config = dict(
    num_hidden_layers=13,
    hidden_size=256,
    num_attention_heads=4,
    num_key_value_heads=4,
    head_dim=64,
    intermediate_size=704,
    vocab_size=4096,
    hidden_act='swiglu',
    norm='rmsnorm',
    norm_place='pre',
    norm_eps=1e-06,
    positions='rope',
    rope_theta=10000.0,
    rope_fraction=1.0,
    qk_norm=False,
    attn_scale=0.125,
    bias='none',
    tie_word_embeddings=False,
    parallel_block=False,
    init='normal',
    init_std_qkv=0.0447,
    init_std_o=0.00876,
    init_std_up=0.0447,
    init_std_down=0.00876,
    optimizer='adam_variant',
    learning_rate=0.00102,
    beta1=0.9,
    beta2=0.99,
    weight_decay=0.13,
    lr_head=0.00819,
    warmup_steps=284,
    schedule='wsd',
    decay_fraction=0.622,
    decay_shape='pow',
    final_lr_fraction=0.05,
    batch_tokens=[65536, 131072, 196608],
    max_seq_len=512,
    doc_mask=True,
    train_tokens=612900000,
    max_steps=5279,
    dataset='wikipedia_en',
)
MLP neurons of a small language model. Each row is named by its layer, matrix (down: output weights) and neuron, and shows model dimensions 64-255. Each number is 500 + 25 x the weight over its row's rms, rounded and kept within 0 to 999. Numbers have three digits each. A neuron's up and down rows have the sign that makes its largest values positive.
After each neuron's rows, "fires before" lists the tokens most often just after its 100 highest values on Wikipedia text that the model never trained on.

L10.down531:506518501527500519480508515539515499480484521483540539490532478509493477453511493435528459519474507438529533451511565506472502521501499495530522452519477512496504532522512464492473511492483467503493544477524520543481488495514526497488510514478471470489481533529512535515540482489494487446486469498505450496499482535489471497489504495497502508504491470522458547501504451475472498485471534534438458434500512508512456484523515459507539498470478526486459564523496526524511487505493504508523535506481496547527504509508508509482523446488519540513505519537471532507478515496478516452
fires before: " ", ".", " |"

L8.down563:492473487531537510518452514538517498529531529480514548549494486498471489506485478545498540524483488501494494489518491503512458507549532537507499486504526501488475487501522495460495536474528487457489508508489533505479535505546480476518496502499496499475472492539449496478490558456505526507454450509499481490457462508508530498476522490515485508509538508518491478498547453520514510498517473475493466493480461511482471472469534538468506475436489480457518476474526465502466529518515511514506516520479519510491494488499515506490559438496477482510480491491457514429494480514524526507
fires before: "1", "0", "6", "7", "2"

L8.down479:464540511496535524504502473532534493459526468500507549537482520478477517482505493502482511486517511475512463521476523507469492476499528484506485507510508522513442524454499524510459514519477495469522453454484520520467436471496528517485521492515491505526478485539463521451514495514479494491441518470505497498490493457483478488502525529493494478498531492455504514468507453512472460495492487494502517523528525482571468536537471462492494521513523466490513508508471544478524452472518489486531486487447458493519488514474533494528562529524468451442503513499482483471529474508497502491
fires before: "1", "2", "born"

L10.down642:510498398453530560474487526502475506491528489541465474501482524488512493502503496493469497438489503478522488492442521487484517483488495514524489516492472538484480486505528474511550457511498474508472521486505507511529517510475539476501519516548488469521502521491502489500486501508541495452517506493489503521506518516540500490460478500504494476489517501467485498477500490503498498511499499465459471498550505512474453545509556513480498470459522508491482496497486471506494537494536535500523499508473491538525476517512476490490501470544560498501489503466500495437485559505504469536
fires before: "1", "2", " II", "an"

L5.down96:495473484531449473519489492474480501471491553495442535445488497514432531488497507506484505494517464492504451532528475464485494464506531515492494515455509528530460499494482514505476482486503521503439482480459488475515456492507526471490510532509508519512495488540539503512521549541541473490494485501488537494519491496478505483484504517467483493490482448511516515521474548516532469517536499478477505503513488563502495490518485459519498499442530491504522486514503499479509474496515514508514527555515531505517542522497500526540508527501540483524507522479466550550528479522500511510
fires before: "7", "9", "8", "6", "5", "2"

L9.down185:488575631542518492514470421458477495487512508466537515470510511533511475468511469475503517533449480520499510503517510494494500471530538511503498508508483484516506495534480488499490494505489482459537525468492491425551522490453498471489480524504478460515519530478492497489458498526501529463496520480483517537497504527479510481545475472499483514496509512503485542475539489492510483519480528505504507463506535530489479508512494507450498463518507510497513484510527537463507475505473548499487485505458506551524498505474467494458486502506486495483521488481530524513481503483467489479
fires before: ",", " he", " after", " "

L8.down607:517493556484484498483477518497501505492495569495454489515499538490500500525498490468500529494491495473512454532508487477466477509502489482480505455538484521546513488521536488546447507479496454455509496510489512491498573508451499527475492483481492546524494507499546495484521499483503527512471530478482501496469503470570517507490530504540445509541491495468494501520484480490500520474519491505532523499535546488483507513472491492479493505498498481472471473482501474517553512512538476521510466474511467477473539533518507511513494518508513509503494498476459482526478498548490500523
fires before: "1", "2"

L9.down113:528546528537480495509519495492502490520496520444496509506537497543465494498556485495514511460521479490495500480511487491508506496516512512496501536502503495497515492485478544494479502504473465491459530527495430464570513495490525486500504499488506471530457533549503467488488481481498453514487465463554499547524468483479511554465509483490515504510455472523489517499492509481532490488487541456464500473494484484473492480502487493509474478516546459541508498499517461486535489517499469501511505510506516497538435478473495513534558520468523508489515505458505474554498474527516490473
fires before: "\n", ":"

L9.down259:457526699481459533495467478487532509495463513502494505490512498453518517490512444486529529526496523509468516442508512500470503493496496447489515487526539519523502478526516472490506504477506497498500536533544527474518527463531528477494493513495487508483521514487512473475536518489509473527489469476493493479514501518519508483477489522508473541468522531526514483502516530474536508507475483522527523464504533520490500483498470527543522511489536521489489492510514442499498475459525462503510462497499503511499493465471487494524513481471484473536529476507501490465495494506514510488
fires before: "==", "===", "-", "\n", "The", "In"

L10.down584:506500568494502455461450476494527509493495494537505517504492472484526525511522483507513538482475478523503483536484489477525490467467553499501479502473469500532471486515510485503508521515506526522461482484508485535534558493498470489465516506542506477442504489496464527491499512506534484482462526480463524484531471462510484519434484527483517516487513560502513466500515506521520484493475460489546493535521511497456514489523533495491500514529494525512488563502480551507570503508505529467526532548494499537522493457489463463521523478465516505505501485517490480475491495498515506494
fires before: "9", "1", "8", "7"

L8.down537:530504581514515569472505530555507513495506448501538463473465510520505512520527480479508503470486515479481480486508523518492479449530455517522516520487480499515535528468503481511514521544475480482502488524554497513508501514514528484478491525534548470494494578482470482526498519457472505465461536526464472516486457493501517505541460504493527534478499506529474524499478461502514485474503496518496513481526479522493512504503471460463518498475502513536498503478500507515480494499506487487482498499474526511485545488526499520515518492455494517479520515552520491501531465474483502518
fires before: "9", "0", "2", "1"

L8.down700:466514560507486517480501477495480528472507523515488469471481512465472479497502513474481532491470488481501487497510494509482512518516473485489518515528481498490550497500551532546479471507426534519536492448488483472526509482534504472452510538506496548538466519468500470504494484478496481498513455470561452524520503508466502452514504477567456489513512568496482488467499484502544496486487518520472491501439509501512493490522470530489495443455523523472486522461485482508502537533473451468506515555452520482499505459469503500528535510471506484495483493516493476483466488518502478536
fires before: "==", "===", "F", "He", "C", "In"

L5.down44:514485446479472526482500499503509523536521467509508472495509512553501485496512530474504476486533508491479517530522504512486531527495483497491534485500476499496538486544496454518488494476508488465528489487473512515517472496494519502515503492498472531508528443514531464490471473486502499517508478497503465554477503491469532481510501525479508513524511499515514513506547487467512498516501497497489483481461472498486508514502475509486477477524499519537515485474498513453496477500515502455531519493512504462499441532499530513474471490464491480504536514434494532464468520446517552522
fires before: "0", "6", "2", "7", "5", "1"

L9.down380:496490637491479513492499469512542507497476477482507529475530460456506484475539507501529520461465444474547517529506522489499517502499475503560500474506500509526532476510480491482526511488537514546520487511468542512527476492527479484496482494508515492526485536512495474542484522522478466482529476511501495508484514501527483488533536507530526534494500492479509474491487519488535462493469489540515498507465504479546446492502502542570486476517511485489500481511490472502504479466537514493480469502510498515499521522519480536503486461478454502532520513505514542514515545498509524495
fires before: "\n", "==", " He", "C", "The", "A"

L9.down651:497500503520522534518434503532509479464503547495500550465493546510465468506524470477521515490479518468454525487488513496500450508557506533496533512470548472514538446495512480485490513504480486474521497496499521483522479478505509553489522510518463506557493474520515498472499472523469510477504494468485511542510481469471490489502522489507507525516495482528505495480510502489530519509499498503420485469488526425516480494515532510507482476485576475516505540554473526515477494498512538530492504483485482530497487496520482509473516521476503469472478498527517483493557504490491522483
fires before: "2", "1", "\n", "c"

L10.down67:532498417511453520535490510475487511491514459534515471478483538496536529510518496517481449495524508557488487510511500491488510509492484506514482473483477472485490533485546524447528524511459493497502534469472513479510508508501496483505479500475533472506502490521492503497502489445529479537492452456493493512522516453523539525503499510523502530523527473471523519503472478486482531459524469488505447524506510525495488512512521494485502523498502493489498507517516493527543443469483493486485469510536521488530491468493528485527498490493506486468453536445482493505502457478505492539
fires before: "\n"

L6.down399:489539515455486499502492543492449481477543514497539477533520478516497532490483498520501509518512510484545544513519471512486481503492487533499513509494517484552509476497489515447476508499470488505493510507494505534507499469472538484481452499519499466527507510473429522515505505491457503483503488518523483526487481511507526526522514499448455490539502561481473485499501495503495477528498519472452516499479480477501526488511514525491530462518521529452523462472518476481523513502512517522530538510526469484494525471510494529485503540467524474470527412513521494495474483479495480494
fires before: "8", "7", "6", "9", "2"

L10.down598:553489280504514505517500521488485496485526538526496520537498500540528500484539528478497504522476516496483495511485507487499498517486518541506493510526517498521494538504513498510499478483466516493494494476507478502513492520510486524493504540515507470508484478488453511510466471517514514487483506527489537524469495517499508470538468483514518516524510474504471519511532468500513529533486490507506472509523496482492506488460502459495500542492417512485479521507520486520495513493486493483493461524509566481497524516504488491498465515521481504504534518464529494500472481470483490479
fires before: "\n", "===", "The", "==", "-"

L6.down628:523517571502486496504541509509490514492517463513483543503533535532491528460493533486518501515508518487536500509506491470485511514468480503494451513511549493494519475534521479503496523476438538525500516495488528506513467523474541527521475506497480443469534528519476524514483479527518461469436505523490486511464524514516470526483513485456483514529494479488507513535501513471467532443484491506491507497492489481528517529549504470467489496471506496542481504546470472524519505455507534513480539506486483515531525495497559478472493503539488479517512491498498495487460504524443457473
fires before: "1", "2", " |", "6"

L2.down473:475495520526507472494509503533490522489485526456525519478470456468556460547515512481516507486515488476467533507465485520481483495445490450489476464519511500529482499480471484503499527468502482535516480499507482508536484508541497462495516488510513511542509524483483503496471506497487473478485496494520492527508533513507486536494427484488487539493472513523485501505500462513483487519458514453504559501583472497528498533489493512490526543502515514531484507474532486504513486484488484561516477520529492477503481453520482500488529491481487509539518513473510521508540544499539527464
fires before: " ", "s", "us"

L8.down174:489509671528499501509462450496519498489456467477483488508482496479489503517480454491523492464526474500505520494538513478479519524502545494504487518509528495491469512466480516514475488479485495475504480494505501507509487451500493500473520510496536515508486504501516512490525505473497475497520451462530489483511505486484513554504514480523459483499496522491523491506519539501480463464504493480473530511503515452472465464506488536539497442475551510504522508466540464508500500529520478489543511492506493497545500504487520482442529531493507481498463488538485502515528490489521482514
fires before: "==", "The", "===", "\n", "In"

L8.down110:528492499527510500506476515528508472517471541496453477546505487504463557512466485503497556465531506497496456517503466508468498485499479491478470536489509535526482505458538537508515503512500507458521509468512543498481496496443466502472485496521453438506492517507465470514467563515481507491468487536508438471484464474487490523485532543486440466478492443517543513492509484494499497470499523538477507519485525515513494498534514484490527508536524473476509505498486511497499518451470492530521495491501517521511510524471502528524516531459487479469480469510526483462496477540497507499
fires before: "9", "1"

L5.down151:481466485518493506508494486487479448524516541550469515489512518472522469529500529462481491494462464484494492487511547515507520505529547549449477514535488495464481540544544467499467497521487497483506511542477513512476464473548462543508531479507521561534544532457468521510502500517497497547499476445503527494501523499539531483497512531496455451467536487527515561483521488507485493490535467500541481505479516476502470488516525503509500495505489478481526529507513475521455487507482479498506465471465514547503506488487497549529512525510491456488501489526487463530535455475487521510
fires before: ",", " he", "."

L5.down604:516499409523532484496523485502476493491459497493520520524465500524471486495522473497525496499505525520522474503519505483442513512480459533466527470495471464520520531486485501501459503471510489480490508468520486497463520507492489433500519526439470503509483515493529498516553538513525486475502506539505500509523509498517469529512480547495464521506497524500545505473507480473545481500506452511504502454501512508477492470494481527450508492499526472471468520475513501529482507495492504466483507519487479487512453541537500494491540455469528480504472535485476506507460545530496523533
fires before: "9", "8", "0", "1", "6"

L8.down333:513532457521470530475492491502560476496479509514482500521521522523465495498478497435499493511525528529496498474529507508495517464496504492509510481511497465502494525543555510491500458553499487475511509508504511494548505485526463555510516497506526487507459474477515508539513482479519475497464492463543486499522440481499517501498495517473527483476512452499535488494517476466495492503484502517494474509549516491465462531521520453504486503512520509523492531525526551515506437485500481492513487483499509519487525531492505535530512529515528554474519530470488532486494490502487527457
fires before: " ", " |", " $", " the"

L10.down494:516513496484559530492490468490476528474506488519493517503493466456549498460507494495509489484542519530525504465480463500468518472511454476492489489477490517502534500473554528514464486512532523494508517504476501500462495499522520473516523503545499491527482496524463532539534468516507473481526487526526510506498487503509516461522511527499470523539493512487519527464536475515483493515532517544487478474531525492532478506486480547510458515494520491490507489506467435477517516490482550451534431513470516485454498500428502536529481487476492513468453496512492510495509496474523513522
fires before: "1", "9", "2", "0"

L10.down607:456494490544532515484510499475535498473480494507473528478499441501526493474501517474530493499492530517487500510470447494509471506478515483492520521476469494527532514520474525487520513493522515523513514473498485505519474532441516486521528520490549534540528510540479478496499505496544539493503478520475502484502511489477515536510495528502572462491561498480499473533528485474480512491533490498542489498536534447514455512548449517533487497558462509515514519489499504542457489459478526520462474489484509472509510506528499535485509477520517477504506519494497497461514484450540492498
fires before: "9", "ible", "ions", "7", "8"

L6.down610:487471500522482483506472497514474478468526532499502502477543503502484483478505529483439507482476454510475513486501506495534502533513495449524473497538485499500554487509483479528486477489486501489545443475486495554464570497503544525479480486521525511521473488510498496494516488522493504479472491500548510460488574516490464472500527476487470477499473518528536523503510510509454476502479515496577539457500526492484508456478497521480466479487501454459507477517508488511495496503485466497494481503490472509487481542522491527525516515511528483456529483497475497474514503520489511517
fires before: "9", "2", "1", "0", "al"

L6.down346:513485527510475471532473503506514464547508492438497489524498468489468470503471491470500488504512474532504505513494494525468539477479485516481463508558536483539466530526521486469515469480472527491506447556481540505464498523506496463489537512459527477503496503521490547502475479471491514508505475486519541500493495488521511465536497463480497504534521511520472539508526508552484504489454474514510489515509524525473492463489503519471511495534539508463446501517494553515502533497483492514501520497520483524504497494485474527504458520497512480456481475581477463555552475500521502511
fires before: " the", " to", " in", " a", " by", " his"

L8.down178:527499595475515545462478566500499530542491502462518483511500502512479516488501512511490533513498482492503459511483496505476458507511488474508465481507482550556502518459443462460487542495494544517494488489483505488509470561492506499448545479485493515522511495507454529521513523481525537485496537504527529446479481504485520503494472491544492489534521516497487518481506541491514499521507501507479522526531453492490546528499497470460508478494491487519482458516512493487519435482494501521491488494516538461544536503503543500465498511539500452505510466481463492462500495495534497526
fires before: "5", "9", "0", "1", "4", "6"

L8.down77:476505494479500498520534542460475520522491516509473500484514499502472491511503460451495528494527538505497422504503495507478482472520554518514497508529528536491482515477488465504525551539532498470499489505524489494542496512511490472459555486490511494501445479474469489489502509496522546503508493491485527500497484513524488508481538475495475527501490519478445475494493459512488531510492549541498467506513485506496501497539488527494505532453525463492471479451490518500555507538505495495497504527484488529542534502503509495493485484501559469504500528490477487437450500458464568480
fires before: "1", "8", "9"

L10.down239:535533436524489517469498474514488488489491523515482516498485486469491486511513482496476465503544527497505500498492472489527522526488519481545482503518488489464503513472457502482467510505518503509500493476514479499535525483551494516519544513534518501480530521508497540470499499450495488470513469537501454524478476515469523498562484525523515488478508512452495514502546475471519473519466520482487465534502467497485439556465452496498524490470487480507482497491505509447501514511491514534515506500479512510504467459524499516508493546443509521500494475525499489467494433508475510519
fires before: " |", " ", "N"

L10.down479:486509290486487503479533534500467525524518417523523541508494485524529529476488542490523488483517510487491530546508507537488520481486523491493487495518493481478522469513499501494504515481537518532508495513499523512501489496513514456500495516471479483473503485521502543520502509528499519484491532518508500520501506503476519466532494501495495535506502503523475526495521467526473505501495528459486469511483507528460514481528523498512497497491460498495463459520486494499501483489503525510486480519514503503502482475525504534514531530552485480503513498476514501524459511493475471509
fires before: "\n", "The", "==", "===", "In"

L10.down702:515537564459482516468497491531503506527491482500489502465504501491527489548494478544505526486540475471499525506459538486511557507541487528525511513488537477478492498485508495519553501535526475518504479506538505504535552519482519478518513522505491492539513479518478445477505485481551477551551549493469490489505512493494451511504479475480500493519515475463498472529513476462498454525499513478489539463509493486501478491494488502513526468488526504481466491505496499519507501480516501526453524486523508458490452520486510482539536496484505485553549482483498439501499546498519489520
fires before: " ", " —;", " —", ".", "born"

L8.down170:517483546467490479489502448544485523524504455554505510495509534528504524535502471483505508523496506450432506472504536495544549512501494536464536484495510504504547522522494516499483491505499529511514464516507451517478525479475512484508527505481473569495500529461509494519474502468524521533453448504529504490515526498496539489490463485518535506503475483526507465508481483545498485480497461491476529495540531530497549490499470502539506510533522523499486532478473541478491476509505517555493460526555502532528494515525477509511461530468497469527499519523457500499502492509494496483
fires before: "9", "ight", "2", "8", "3"

L6.down268:480506535456492490533494512495522505503502490499508442535492492522499527500514500543474467522513536487442512504510492514511494430468512466463483495544496480504494496519493534475455506530496489494546533501483453488480521538505499517522525442529499540551487498506527497525485563506512484483474531502519497521476517517484468510517518493508474468465485485491504463486519486520527525463508482487527524480501547464546486517447482490516500483511485480518519537520514512463533498529504504501481466483456549503567496508511510501500535507461506493511467527533485513492511481535479513463
fires before: "8", "7", " in", "9", "ised", " a"

L6.down418:517496482479493482488500531475509470439507440486437499521502486524508571477503509459514513515502474525552460510506471510504502486525488485490463496529522507491466522488485465503515518519478508485468512496546521504507514499500488520531536487479498508527484516483496585433547516484558480419491512456478495484498488492468489512504481498526475502496538461446528497482503498502508475521473485488506509513507532511508471493505492478494525446515447496503497538526481495516559552515491505522485467518528511504510471517516460495505512525487500507477519470521475499497504483525499468502
fires before: "9", "8", "ose"

L9.down221:474492439495532513530514494508546463566481495508513502495564522571496481519520486463499536460519482521562474529506463490501521483477477491488488498514508441459500502487495496530505480499507505494499457503513516526516516471466539489486509459488528467530509483493482507498497503478494469483506524496476476554505508511463454486513530513449525507483481458461515527476510471466492518479521510483465487521484502531473463488489519452520529492507501480488490558551476489517538502495504494479499481466533488505515514547484494507504516528481523502470516498478480520460507487494483493558
fires before: "2", " |", "1", " League"

L9.down568:498479569479500474511471484473518481501484477480471505535544520446499510489528468490502504473433537528528516449451538468498501513493533500527506515488472454519542475503472503523485488525481531438516450519520489496501495488508526526502534484537514520444550478542503447499508525513524537486516468494507495501522514512490505487494520499506552484483478502516479507495478510500517432499495495490489532521521511486518506492484497513506508462485539488490523496519485503511560507472524463511511508484511521519511517505474499513458502504467496509524516481465489470470513520508552481489
fires before: "\n", "===", "==", "1", "=", "|"

L8.down549:468505598507486517534483459477577501539470493503495471482496461486502510467506490484546468481465462442509475492507516447513498512491522466521469492529543509472478490510513528499467494520488538482478488502515528497528504507506491501473537500527486539523473506513508524537531504522518489502493484488483440496502527524444503485486523488509469475495491437556524498501503493496468508538506502503481517491481555512504497486513547540536506500524536505505533509529464505497505501489512498538502490468487499489515498531492500491481548490496462516438489484455488531532552493520491497518
fires before: "==", "===", "The", "="

L8.down485:448482479476532472464506509482536497465519514509516522464447479476443458452517483487488485526463520505479470462472467515484492498462481500495477507506501507475526493484510505457472528513499479491506504462491502499562484502468519464481504478461512555473466504494510534477490499491513479521490521483500450480536500475464512488480525491529510510478541511496474467489503454501541489469493508484470495497510492516496516533509484525527496471460494497517500522507507484468525515462516485502486547528514422511480463511534536527472533513469519492501506559468430483531472480512472499514
fires before: " |", "1", " place", "5", "."

L10.down276:521507555527493487503520515492464504504533537483511462508509520522486492494498563484499471528502482512495509482479522520477483510490486521472475462512513459442489499495534523476466510509438511542508482503505496461483514502483510505453511491507531517489533487513520489524529499473472469504515469520499494480518472502452485504532502505467543517459482513481502486486474467508535460515482497532549524500514512482473505521502511499478454517472522507495472479496475467531486503501508510563502531526514477470517501512487503519458520480500473501525505440499514456480513545426507501441
fires before: "8", "7", "9", " ", "ir"

L10.down626:481502519510481508475499491493473483511483538543487508492461528487475531525524491536486460510481456554545518539475510534489483532525516489505544507500498513495487524530527490489530511498508480454502504460490534483536521483504525503486488466523479477539476529488534527542505491511509443490527489503519507522473468498512530501524528506506465519501470528531474501455504501474479482464527468500483462533520515488523552523530518490557533533563471484478543460527464509507500477508498502531455488531522519501499515517517495501509520501482467465493498491476476547499486499507510509552
fires before: "\n"

L6.down324:522467449486534471529520523489534474472506437504490548516524504453540492477482530532489498483514470534478498480506505479524497462481477477526517556534514505505489477522462479471490508473516489467564500517519482509470485507538458518482581485493504472523485494476505526513544525496515469530531554498497500497469463484464525501524533500470548492479507494462486481530511515491525497497530499511479517488517510530486503538488543550495525545546491473526520509519505517477501476487524503451492467479478512543478489528488494491481590498507489507479466520527502487497457534524493502485
fires before: " ", "1", "2", " Label"

L8.down491:512508457478529507491543465497524529519506479473476539514479536477523474466550495484478516494466522512515523488520486505477468470484491510462497474477477479472468472524480508501473504522504465513465494567522499503505506511516527536512464472497535505545463470505513489493454519474522477527521499497465513496495459497548493484498475492505510500475518511488528540498541525479503469492537547464496513472523486468508492520467558484520494529456506425500487481521530430512492511502484506529555491514471517472488519474483504491500501494505513495511513476514511547504485493483471561501
fires before: "7", "8", "6", "9", "2", "3"

L8.down532:454440517509506514474502500491476495490531511526469462483501529506509542538504512530501492489499485487484503478512512448508517510514503497507499512484490537539538468559485468537460521511466552484487516495455530495510498463492481467492473529511473501489465471487515490504499554513541507486496476497466553483487493497536507511508537529498506550520504478507531475514563446518498494478527479487522518534466502495520495548538468557503490511481502503465501510489509477540526501536518552502523503466516508508515553483535526490527516459501539463516492481465480512475499497470453509477
fires before: "8", "9", " a", " an"

L10.down194:479501551495514501477536471512514482521500554501539501490471519470498441510493475475483506501443531505501507490452481526499499430498493494500466549497502490482474513486498503518512493523546549479467500535527544486529494500509489480505536489503511501504509492426491490514512504496473475458560519509486547478468542503480476475518490514512487458492454565504530535498500488533497463504492514477516497503511487486496459506479496536539510561506510494471510474561470488493475542456497525513485480481528526453518502484496521556532490508510487471513501494496514496555544513487482497515
fires before: "1", "2", " "

L5.down251:445488471483502485526486507553518512511501491556451485481512453514494440495522486507493543514516506472512496537505470521533503518490537536449514522518461488466493460483461516528472455507462532521506519479482455460512530477537491494474499489481497494512535465531474486529453482488532512488491503490495489454504510457548459506491503556443474513482524521477504506498503511478526511501497526510530542541469487508502461480498496467527490507478515512473516490465538481534464511528461512437458499517493514518495464515483458477508448479511518539477513509523508522480521521501540519508
fires before: "8", "9", "7", "z"

L10.down587:490478442504480496454503519487494488486537448527504534490450504485496473524494502526548468529467492516494466520543457494509520511539528490487476417503492499482502508489513468499535499480457510490486514516521483487506519489524487485473489512517495466496476527511461513532499515509533489507527466493448518504488511505509534508503515483527494469505483510533524451459497480471518504538502526471530499539540507514485546503511477515517529545554445509514527491515527449509479467518511485471458536501523497518513540450491502484504513511461458502484515491469530527543478528485516534478
fires before: "\n", "-"

L10.down694:503509477502526523495514469513503476481509485447494523500495404550499477489511523501499514492519518468506510519438484505495531532503495427486533479532505487522502491496496528538528512493529486483506441506525520548514491478488514474493509533465484514538500529517509492509496497522472494474533538511506473514474511511516483476523506503497498478467499558508512508504520512489498483478521460495458464481510548506487492512438512492503538492529522456472495526477497523477509506518526485464524520525503544494432489506486486482511510515501502509470525559534505495483491555477457506480
fires before: "0", "1", "2"

L9.down366:486469469498519521495502511515544440519482485526532505474459501471478506510521501459469495466448454484495511541515471492535430522528517519491536518517489518514510493486496516562505496499506493540497527516492500508478525474462507500485516476514518512465498518506464477464507510491522534518491520495504508476527484504454493465462483508491475499512521486511466488509499525528522483485494503485475545487475527495452509488463490519531531503503523534495486508503561508459471497551490517468512493499473536482517511512459497500520560525526491533484547482502477491506493473497479524512
fires before: ",", ".", " in", "ing", " and"

L10.down530:486518578485464501487553518488497481481502531485503498535514453528497542544481492510493431512506461511480514498499511466503592474513477485493502509518476473502529497493522553487499487467466502497481489489512494503523483523502471502499512521491513521540507516528463503534507498480487526500452502506473479493481494527494481526523512485507512472491475469525567466536518517517506508537505508466539465517525487495452497551556491533526500460519495519497527516491453506532473526465500498496526517483502501516511521490518484516515448509508549510522456565526470538483445488495489467508
fires before: "8", "9"

L10.down459:482517585501525495480480478499524534505474584487478522497510497556455492518496514446493465515443484512495493504514484490474509507526488502490469513454466500474511559507471468498511530496499483569496522485515522490522513476505480473451525460511497473511476487531479483502519530522515496478477524479537511494464491501509467536507529475510493495482537514510497465541491496472485504479464479493521513534530508564534464495466473496486520540494485496498532514455532502443474500490515498514467532498489516496482460501499501507532534483520504500503496486532519538465482494509537490521
fires before: "9", "8", "7", "0"

L9.down332:466487703532496528496461456494527509505486502479484488514470510501498485522521472517539493507523490515478502502478505471466481531513529495508499506526478503480489515472515494513495474507482468484496538495535486493509494479529500495484486479522481505530488508481513513493508491505514492509475445466498496495520521463499503508482519478462518531499500482530546487464507498513499484483502540533471517491500515539505524480492494546490523468492591489506529524502520496475509496494518440480525500492483481563518463516498503516505524506476547504529477485569489478487533482508486491504
fires before: "==", "===", "\n", "The", "In"

L5.down475:500505559517515529472508487510466483485455513513478518464477460498466497519497489500499510499507472531503507518527484507517494498525534520498501545507484495524547523513532481517517509536472457460488524533519530509519522513470544489486488521488448498461454538473466490544457480541508518467504496490444495507524498534483482522465512503541491483539517505486471478478491529479432495511500519481531483519524491541501437476491506497487550497523550523493460508536533542490468499521487493514489526515471488509496512473481468527489514530512493459496475458509506467513514530453504470503
fires before: ",", " the", " he"

L9.down360:524515527483517498486512494522516468499519463518582493497524493523502536504466531480502517468547495501485474543497486509530524481488459513518513484467485491513560495506535493502514532463517517486466471451520557503529500508469496492499483481507455520480480456508457470517500473505543529503477465494482524548496482513504500483516549498508480483527525511494525541498498491446516477484499488479479485514527511512520494493476474490489485492489495540504526471509466550506480509479494527480529535495472485501533547490509494533470488472503503535450489546556484505484438473491478486467
fires before: " ", "2", "1", " |", "4", "7"

L9.down225:539526505489508516488482505545524509520518465523485480453439522451502500468518490524498508497501521531530510501496487462495528507509513520515474535527538504513484456512456484454494500517478481487524516522500492484490494486481494537500515522498488476526499467489513470514481479473487488488534489467503554460499476475477474455499444517499508483488539514503543506523541449480483460556510513491524455507514522523498490527483507513510482488490558483478544480488483530545482507507556551504498481471479504480487521474505509505517496490498484577518521462524511555530475466507533498514
fires before: "1", " ", "2"

L10.down699:490486473531527476504482460503468478511461434521528505528451513503494499505492523493515482493473516450536511495491472471490547521530523515509548496474509496478526547511500484461440491465490508510500513507495463482477518510501542512502499534478521524499479466484424483464499495449512476487537499553525516511491473495521527521507486472502515505532488506498508476486495462515481495504502519510513528490541494492460484452485461468513502530512490512477548519511489510493504540475490521504486497470508478500502523518476468448462505508469471497450525452507497513538501487528529517467
fires before: "9", "8"

L6.down42:500450475519512482490510513514509528507461451523525541476496475529509541536469543505494463514511485473490534509527482482471507506462548491492469504471479449524521506476515524479506532485499533484492508496504508457515556529520516508522447516504527518496538460519492486506492537524540485471501499503476488542530525467499509491468491449465473487469482516518477497518478462555477475481496513444499546527516476479472511518474514499518508477457443483462522492495499489490501460464484538510493487488517480465497488470520511496486468495565473498459521478532492541525525448486478529488
fires before: "5", "4", "6", "ple"